config = dict(
    n_layer=8,
    d_model=256,
    n_head=2,
    n_kv_head=2,
    head_dim=128,
    d_mlp=1024,
    vocab_size=2048,
    activation='squared_relu',
    norm='rmsnorm',
    norm_place='pre',
    norm_eps=1e-05,
    positions='rope',
    rope_base=5470.0,
    rope_fraction=1.0,
    qk_norm=False,
    attn_scale=0.0884,
    bias='none',
    tie_embeddings=False,
    parallel_block=False,
    init='normal',
    init_std_qkv=0.0384,
    init_std_o=0.0477,
    init_std_up=0.055,
    init_std_down=0.055,
    optimizer='muon_hyperball',
    lr=0.00639,
    beta1=0.95,
    weight_decay=0.0,
    lr_head=0.00537,
    grad_clip=1.0,
    warmup_steps=200,
    schedule='wsd',
    decay_fraction=1.0,
    decay_shape='linear',
    final_lr_fraction=0.0,
    batch_tokens=32768,
    seq_len=1024,
    doc_mask=True,
    z_loss=1e-05,
    train_tokens=300600000,
    steps=9174,
    dataset='wikipedia_en',
)
MLP neurons of a small language model. Each row is named by its layer, matrix (up: input weights) and neuron, and shows model dimensions 112-207. Each number is 128 + 24 x the weight over its row's rms, rounded and kept within 0 to 255. Numbers have three digits each.
After each neuron's rows, "fires on" lists the tokens most often at its 100 highest values on Wikipedia text that the model never trained on.

L4.up713:122128125100114152120092117135103112142117128088144133121105141130125139079118130132108125135133110155104142119127099159130098103129063209140130116142161113110112116152168107167114147118148140133152133126085143148135113128110098164143138123097149110149155112105146146135120088159107104129
fires on: "g", "ir", "va", "am", "end", "ol"

L4.up482:097132104154090179117133140156123114131149154152099160107131106151149107074189125150189161123102108114107142111106113164132119130100126108123157124126125145170155112104126140164152143156125148147090113079128108126130122112138094159128110158141140107164104114129111117117189160163125145114
fires on: "ad", "ut", "d", " part"

L4.up258:120122109120128142116146139109100096140127116146132096136085151111141166166124121077127158144150133162119090134097145145122137109110149114115135125142140140119105113134132178116104100119117131150161105125133142093138129148163117151107155150096157094117106122145152112155117196140098122183
fires on: " be", " of", "il", "vi", "re", "ate"

L4.up312:118127128160164103128155101112121125113116136130127105138099120137118138096122108149114145159103141143131107114096143105179084123090140132150125150134112110144160122114129112120146114129099189126101153113084133078117120082169122116110122113102144099123172115154164159073115087138101163135
fires on: ")", ","

L4.up927:119154115155140086146097169132138136138134153156160130135167128132117104159131143125096105090119110168074103167095109144116121113143153185175118152128103157162121132135129111093113118171155153144158130124053136112146142136097127146130100097146133096167123078120185154131175144122104180133
fires on: " |", "-", " /", " –", "\n", " —"

L4.up577:101087136149139127184135149115161118088120104134115179205134157145134116132107138129127192120122149147195145154141144107213124107175103112143098133128133117119091099144118112105138101129129116130113130137111149125108134117124115089149131122158130131114150135127106129128106105155121113188
fires on: "w", "z", "ill", "za", "li"

L4.up372:131121128143119116110143184081107131101147137131123114135111134155092121141129131111110149165178137136112115098157117134185124126138125149138176146170181121119125130146130148138169103120113097126110103160106095092132121114125119168166168115143111116136153152138083133143132122133141077111
fires on: "l", "ic", "est", "d"

L4.up918:115163164096126115165120149111134113122137136134137149146151165120198088150128162123155168131114143143157132131141093146112137137189111139126121155079086099154125163106099113150132163114135122103143156109129104077115144090091146113120133110157085104121085139146111146105121148165118123139
fires on: "st", "ef", "k", "p", "bu"

L4.up801:108147125118120124103113140131125142113119064114158134145135157100128180135136135122122124096136126098103119117176143124112127085130153156132130148129148114082116163127159140145143154118104110123154117132149129135141147137112128056124111120102119107112104142149182165093112111111101148130
fires on: "in", "i", "ill", "tern", "rm", "ci"

L4.up651:158130146126137167147108107143093142133072102069074168125132112148103101154120114161135126136121109161163093120096104147104103151127130101155147128102141163119120146142091126113124118089102092147110126143126136134145101135136159128131123141132136130177147122097118142110122113122160139104
fires on: " G", " T", "P", " P", "T"

L4.up917:118153163104130151162145116138135132126087163157141127134093122099146111150118146112127117159158118097106118137126090115133101112121115142123110120117135177103171113115140100100096089165151091115139119141151152134135133142155108135132100119130145135121139065142116080129105106122145085119
fires on: "ing", "st", " 2", "2", "tra", "che"

L4.up13:124128136140119108160138122152131121104136122150165110135139137112111114116137147073122108093170130114078163115122138113152141133130116113095120125098149130071148105167114139114118137127112097166118147132104176147157121119143155187119117126119121123151130109137074144131118149118133103119
fires on: "it", "or", "ight"

L4.up69:113132097112124124131123103159158096102138155120142149111114119120105120112159140115124155092135129162102141146134150113180127163149120086125147125157136142116115121122098088083115109080158108077102099107153125109121105085123103122145198134099128160118093133085101131145127127168128112136
fires on: " f", "th", "min", ".", "ing"

L4.up583:108115099103151157116149140111164161123148139173154155168123142166095127132178119167089110129120085118114145145136128136120115122124145143167120162153090134148182084106150144156099112134118149098152111106104109089147130153146145147115109133102120107117119082131143157120126127125107135126
fires on: "el", " album", "it", " single", "al", "us"

L4.up137:110128093142126161073105115103075138121120119159119128112154131135152102183127129131137105125110132216138083109127093116098132172129083164181109142119086118134128168102088146132159176116119133109130171125135141153117092113108178111107096093126118156130113141098118097077161153116077109105
fires on: " re", " dis", " (", " p", " ", " sub"

L4.up591:111103203157104118119168122144128131121125095087140113131128129124149098138109150119137111124167117152116116086139109110125118144133073103154099144128126142137118063131145172135120130136118128169147112083160100135081107113123145104099108119198125187118117085131124131116154121100126123083
fires on: "s", "ce", "or", "mate", "ography", "52"

L4.up996:113161155134092112106160133114119139088126117083134125137073144162151137198141097126073138101136104130149079107122118113160083135164115107131120086126140160123125114126113115147119143156139138122094105115101138137142124183141123120149151120138128109146089110143119131124156094145147171144
fires on: "am", "der", "z", "ant", "ction"

L4.up388:136120126160125091080132100130120122136156143127109112139145132110124157103157136140074140126111131137111131140108127152129133131120086092132105187111161085129170100134124122186146131113125120166105160128164101128119131133144112104103136090095145099123164123160136110108157148092136117091
fires on: " de", " ca", "de", "ca", "la", " De"

L4.up341:114169101127120110104168109094121182147101163155123128158122137096110129140134157112162120120148104137138132135158111136183114076121150161128105115121146116162138089155132134117161101099152109175162104122115109103130180127115126095136132175173122119147142134079121111124129149119107085104
fires on: " f", " came", " dis", "ho", " mo", "me"

L4.up260:130146118145120087151106124153159132119160118131142140151156139124112083153132155140102148106135104139101102094163131159131158125129124136156128129100114094177161080149128111152102140088128114166105148167177097102100121106148111123160163145119073158118166128135138096151104120117100092108
fires on: "val", "ol", "ta", "vol", " Val", "is"

L4.up485:151158127098120136115120168158152165119150091127140126115155103155100106083139134115116145172136114110108123111133150165098131109120109142161143119100119163170128151164120159125127147125116137132129092136166137109155144139144160139114130101080123133127120116117137116150122092144170048126
fires on: "o", "pe", "p", "a", "er", "ol"

L4.up470:124160204094118114133076124136122103145152091111114095120094146141151127126124122117133113139153154146066135122139107151132133130172169131111126092138158126103127124116097117091127113116173134139150093136137175142099090097149099123090120100147156138096106116109092123092159127108134139155
fires on: " c", " count", "ci", "C", "u"

L4.up823:131140127115126121103135101122145116111099110127110142145115125152100123146107120121143139135138142096155123109088096171123123117133174149141125157116140134131138154086156179139164149127100115151148154100097129130095135107159125140145107140138153097109148110108145085102097129111094117115
fires on: " a", ","

L4.up46:166148128154153129163095159076145134111078117126112087155160159141115147121095135169107128168117106169149143134136104202105104112082116122156118133123144112152156098122104148110131153121145151094119147101156140136126129145126121092110157176131140150088142148114147163132113134109146129087
fires on: "\"", "ho", "mp", "mo", "o"

L4.up899:128132125072176081159148104112138098143100170159160132142095134093122154128136131108170170143141106179106105154143159104111175130104130125086115175186124121112122112133130128119121083137119161122118134097141195121152136123157131144082136139152115115124103132149174120144133160136124136135
fires on: "all", "and", "est", "ish", "il", "port"

L4.up408:124124175098122089101111095159124095134123118151145152119109121161150135102105124128175126149128102130187134148166108158127147160134120139109175127123132133094146151149076150122174068144101127143090122119145144115186175138135162084135170094125080138167144141107148164148102158120120122141
fires on: " comp", " Comp", "ic", "lect", "board"

L4.up925:106117113135126132174141129110100106134108102107169102109136168150145110132164159114096089087201114117164149125119148135123166133098125154141120129112163128094139094161158166149126115137113114140161103097146145133064150093161110161109161162125102142179137100125125185157163101144131155104
fires on: "ic", "it", "ter", " inter", "er", ","

L4.up838:151171121107121118102124119124149145154131076124112104123142079112137145142174139097102139130142080142103061127130155091108139126082136125078097127143123107118163104127162156157157163158129089143145120102110115100127117154117091159091084175137102144104112115110180123135113121089131142112
fires on: " as", "s", "as", " As"

L4.up143:072141138111176126105105088154170159117105125156140100106189157123112100128119074099160112121136149124130106122140121127138130195118108127113156067136129133132165099129113131122140145146123132116137104141119126127159120128139139130131140138115117107144120133110095140193121140100181117132
fires on: "k", "et", "il", "x", "tor"

L4.up263:137132155151134143123149097168145156113113162174143137082152104117130093144156134174097148134148150126160076078116112114113125136094083190080144125095124159121106193127106103121081110126143080107162131145154141133144110153119118148133139126121165137087159112127146134117132107130124118112
fires on: " Te", " do", "form", "ed", "te"

L4.up409:091132174149124138134122138093098108096124103166147095107122100110078096124122088157117111164113152135145142163159127133170108101141104165114151123129155166155144135163129142120175117118116119112085132173132163136127152126121113149110172151132126146129108131118130124154129201146125163108
fires on: "w", "house", "ard", "old", "."

L4.up322:129162184129131123118074097167114119102114120133181149129148114156136179153128116113092108152152119136116060152164159129122141130115171147131115161091126136135102164141145120083133162138129124113100115158133123134097173160193103146120124132101104164140124135127086121154146133189115145146
fires on: "-", " A", " O", "S", " Ra"

L4.up403:142129136126147145162128110145125124100157125115130146161128141132153123117157132139087165095128110101096137152113174141143079154090131096100115135119141113112123142095152154102114140109096158080140131162117143121087139164115131132144123163145118161117151134141140123172119129127144096116
fires on: "es", "er", "e", "x", "ers"

L4.up563:134150104114150159137113119186181185118108107130169126142156104140140099110136147120140123105118174101151176118147134147117093166173136134107125139111122143118110153119115070099161145091104143147123142091106113121126120116170118137153100137160120106166144136139144142120100112097111135161
fires on: " Ra", "ra", " An", "a"

L4.up983:136169155119106151123115128109135131104091134164160109132151134190106117110105123149140039124165107122114081141118117162137105129129085068120136129105148141172099129115129153128175115129095114144099114136112140142062138156126117098160109077181091136134130163111123095091084138132078132096
fires on: "-"

L4.up106:129100177142124128142138158148108149106144106106111119171139177109134092098130154140114210126125159118115134178139095115116142120064114158168160163149115130120121138121122180073124151108110109105125135170134137122117121104112132105168126133136105089109144159130152140132123117145129125131
fires on: "y", "ce", "ci", "er", "i", "hy"

L4.up922:144144166173121152163166124128093185124139090118167134140092111159104135129124139069119114139169133101095125133123122133106128143114131134131129135117133138189105140170078137137157116160156106123113147084141121128101164166149135137121129114088162109144168119143129131096096125144115133125
fires on: " Com", " Li", " In", " So", " F"

L4.up778:159118108171093156163100089147101126125120127141110117135114133124125152149139153128101160068124162142117106102112165124120140090099079150146089104182076140126092142127108108140156114107143077131131151136153154145098114142146100138123102089088131139135124101166129136137115091117119124118
fires on: " I", " Mi", "now", "ak", " out"

L4.up197:061126115119155107156183114205133090131134131146123119111104135112146134119127126146140122099099151161112138136124166182111142109118110153091160097122146097132119085138123101130139129151148114109097117136126100145130135112136085116148136140155123116108123157093140146107137132123107134120
fires on: "\n", " |"

L4.up1009:122182095142118107136103146129139104102125103120102149124131116104113069133123104082136117141144124084104081111135098127124105097134166169146131121116139099131144109107149126099112134122139132123141102155135153145137093134090076167115175148138097137103040121097116178095114128149149128083
fires on: "ine", "en", "n", " and"

L4.up255:155143095194106157135123139128168144126122108115146128180111126128128125158132106133138096137137137096122086149118145115112140127117125115083143126075131147159097135098111180114138164123121147114114126129132142117142145178132106108154120189100097176112153186121160142098146108133090119154
fires on: "-", ".", "us", "d", "n", "ed"

L4.up656:084150167158165102095183106135084096149174086102124112106140159116158131148139124132082164112111131145101107126125142127131125150091122154121104108135192109152123123166140118087124113138125137101098122131116132109165159111134119102136141123115124120164125147165140091121117124132153109150
fires on: " Bra", "va", "lo", "a", "ra", "á"

L4.up498:131127146130165181088138138170127110131166129117113136125100120137163180110080115141134135119144121086159105150131129138106095107071118144133128173144099135146133114148136149090139136114141177149110108150125105139128149147133137141143145136116128083115162143203116125134138115138081107112
fires on: "y", "ba", "ir", "ke", "go"

L4.up468:103118118135115094126105150123144134119148156163111122141128134166153151162108127102128110156112111108088166106058123132119115161099077148128111091145127114139114120126111134158129136145119148097148109090146152102161155118130120137112115134096120100148140142064157114067115113123141145104
fires on: "le", "a", "g"

L4.up934:109086141153141113164077105120138096112193148127129098118109099107066133111152136113128123165115121130132128144111144137156069130100118152134118141105133131163169142138134137144124053116119103076094099138091136131137117138088103107151115129096151140116130123141161162110122107124156105151
fires on: " |"

L4.up935:144147142127147147139117156164157088104140133144144152117110155194118156103160175162170093111151165149121156139131162160165169151160125121120156177128149142150173125088118140138125120111149162110101153130108152129113146152137147117128108124135121105121117149129117173149128102142117105160
fires on: "d", "k", "ate", "ative", "z", "ency"

L4.up920:147136173112140107135124137156148156129106132094123127125130147143113094135083141134140068076105129136177103122136124110105175172142212138106112135160138150090148135095075104132144144102088126109119079099155063134138090130136156111154154144135112153121133136088112124144134169151139133137
fires on: " f"

L4.up695:154130159138127127162069128118145117109076169159102118130140120155104109144113175128101101125110135083098129183145146070146117143168141102137153130130140093086096127130125111159123078149099133125105107127166158174108153129136114149145086096148108164105150142129181133143115129104142133148
fires on: " ", "-", "ant", "dge"

L4.up629:138181161119149106129153094114113116090105134081114148078145133096132092132116132162148181102069129084163132120093172148120168143086092141148112099120138130181121125107114100166096164109153121137127121143154140119109133171102107108117156143115113123124128096104127126127116089140116092094
fires on: " con", "hi", " Ju", "vi", " su"

L4.up467:096109097160167143135107104162093156100104179153124137117177102139125136131092079125140121142145114140120119138134124131124098193133155139124171128084147109128141136124121139158122144142155142134140110098105148099102134147099131148126139191114156131160151129141158132171080149092108128118
fires on: "t", "ice", "al", "tor", "ent", "tion"

L4.up868:123114110101115126108130107124143135121142112128116109140110093143147122129156130111105120145133140094176103125162163125115116130133111139150093153085100143133116118087148140120122155083154126155088119119113111114099151111098114150150156175128122117145150143139175110094137143131099128195
fires on: "u", "s", " |"

L4.up436:126164116127163109124130131121141156156129128154106125136087146114166187131091162115109128123132135144098120117124142138118111160093114111167150116101125127115150145150104082113111127097109125105134155155099148105173176146096138135069146128110112129118139149138162104137109123121137097133
fires on: "er", "el", "ta", "ra", "á", "ph"

L4.up952:126151140142115151168135093101159081137156099070134146132165155116132136118137118139102118115126114188131131134158178131090108120152124131094145161108114110136172152149144109124181132126100151118119110122103130133106138137162182135121068096169104080108128098131117164135093142151105152134
fires on: "man", "in", "al", "ch", "bi", "ell"

L4.up217:107131074143191107137138106157090100138131131146123102110131144118141128128168128172159137143135107144119106142121155139139157097113148156103098097124152115110141118129129160096165129148127138132160126118141124107147145165144088091120146150104091157138097103170155122107189130117112158112
fires on: " also", "u", "ig", "house", "'", "ma"

L4.up771:149134095133140126108111101154121126173102132121114100100145183105138141162155113095157156142120107132158082129122129162114130111129124139114088117101128110125137147107148181127124162144104134153125142117129169093185127173156089168140126143100165117128147134121141120135069141137137166144
fires on: "il", "air", "ed", "re", "ard"

L4.up35:162129108146149144137106131101074116111171078125169147118123119114124124160104094118138119121114104089131107157115121141123119097121137117173109111131090124152135129124112087149158093145127111140174098122153104159128111126141136143118124128138127115172158112114120171126129122152146164180
fires on: "g", "---|---|---|---|", "ig", "\n", " |", "com"

L4.up623:109117167095166144133117118127134146134107133150134131081092129121125131122121159114126133116159079134121082150126155086172144174114152134133150093138116157130086149088141112134098125154106102130142107135115140121089114158108148125146102132132111106161108129143137125174096114133123075111
fires on: "pt", "ot", "ri", "("

L4.up126:105111111143132192118103170140139145111125146143122115129096170152119155130141149131123111128089118111106128131100154164118128139104076131189146129112114076163113155165120132105112126086110144161138140112139169126145133124113114105156108159133116169144112107075124101119106110176145122096
fires on: "cast", "e", "k", "one", "day", "ning"

L4.up466:131119110137140075101125157137127104125148125157110172125140176134146166153112127154089141051148178143099070136125103117145113109133143130116128101108136156091118116162130100110132108121116103153095119119134154098120143121154146145175156176090117148090109089113154114105141091190101154110
fires on: " re", "vi", "in", "y", " Mi"

L4.up335:089173099135126144072162148187122118150128127172124146128124132121104090137153128083087141157139115119129137140102117162107093173131103149142112170135158102100124124116172126093099096085111109163076128142144113120141095090115086151175136129093120157120102138179116115116146123161093078139
fires on: "la", " Pla", "ta"

L4.up120:064104116114140086155147110103138116123134132136113107116138110158134133103126132149148164125121117182150158118138154157148116142150168114102170117102113089140154112143105109085135151143092155106167074146086088132134133160162115122143143118127110147146083161101170100103114103139103139152
fires on: " comp", "iv", " Comp", " so", "in"

L4.up415:078107146140078104126158115095143115105123121143124101146131102176156142110134137116155104114180125107112147131105142114166125156141101117157137070085085083188119149122123136087111057144122150125117116122103146126103149127116128104125113118145117124118122131118129109101145133098124140168
fires on: ")", "ly", "s", "T", "^{2}", "le"

L4.up407:106149182153113071148109117147131129099114138137133092110116147122157134115112132140087132121118184103156126156107098161130134121137096102135115141099125100124156150138148095128128121166143102122115141155140141132120129131159114093114109107093156081126120127090068121104198147141135125131
fires on: "th", " Le", "ist", "nd", "li", " |"

L4.up127:125152141147137166177163162117132121074119152118130103138100167086136123127151162124136172119172146096171091147103091116131113118098121136117127085133161122155156096122135133137063108110135120108159130142138129101125090125127137107140124157073113100109137110130162134090116078111113129148
fires on: "tin", " medal", "old", "ated", "ed", "ver"

L4.up755:133129126133114130131163141111149163116109174117130167112122151130127116154131116115138153155102121144156151104163136114125136126110099120114185177082115155136123152085149096126111164139129176148153109154174145102106131167137150141128130163139068122096180097117131154129132102132101104178
fires on: ".", "an", "ic", "u", "il", "or"

L4.up926:144112126146128120128137138146151127103123108138134137091146153173153091141106128161072167145131125150158090121126166100109109139156119142075132142138113119163122154113154085149154106165154102101108092147102165110144123156156106108114150139116145144088116149137105150133177138154125127167
fires on: "k", "y", "bu", "ant", " Born"

L4.up297:138134130190178127131136126107135147155110123172161108161137153115149142133151108144127137108145156137109102149162109161112122101102083129115124137112118142165169106121153159129147135111128123113146113115113114154183113165169099098077126136086068091101099155089147103092118122152134117100
fires on: "re", " –", "ce", "-", "–", " Be"

L4.up615:141148122124121088139158145124152132143201117138143112133121155106158176127073150120087140087131129114131128139128162145128098140107108110093101134118118091151123148127097137113124162115121119125113141133127146133105113179156110180122109134084172121114106170128137124097126130122118074155
fires on: "u", "op", "i", "duc", "g", "ak"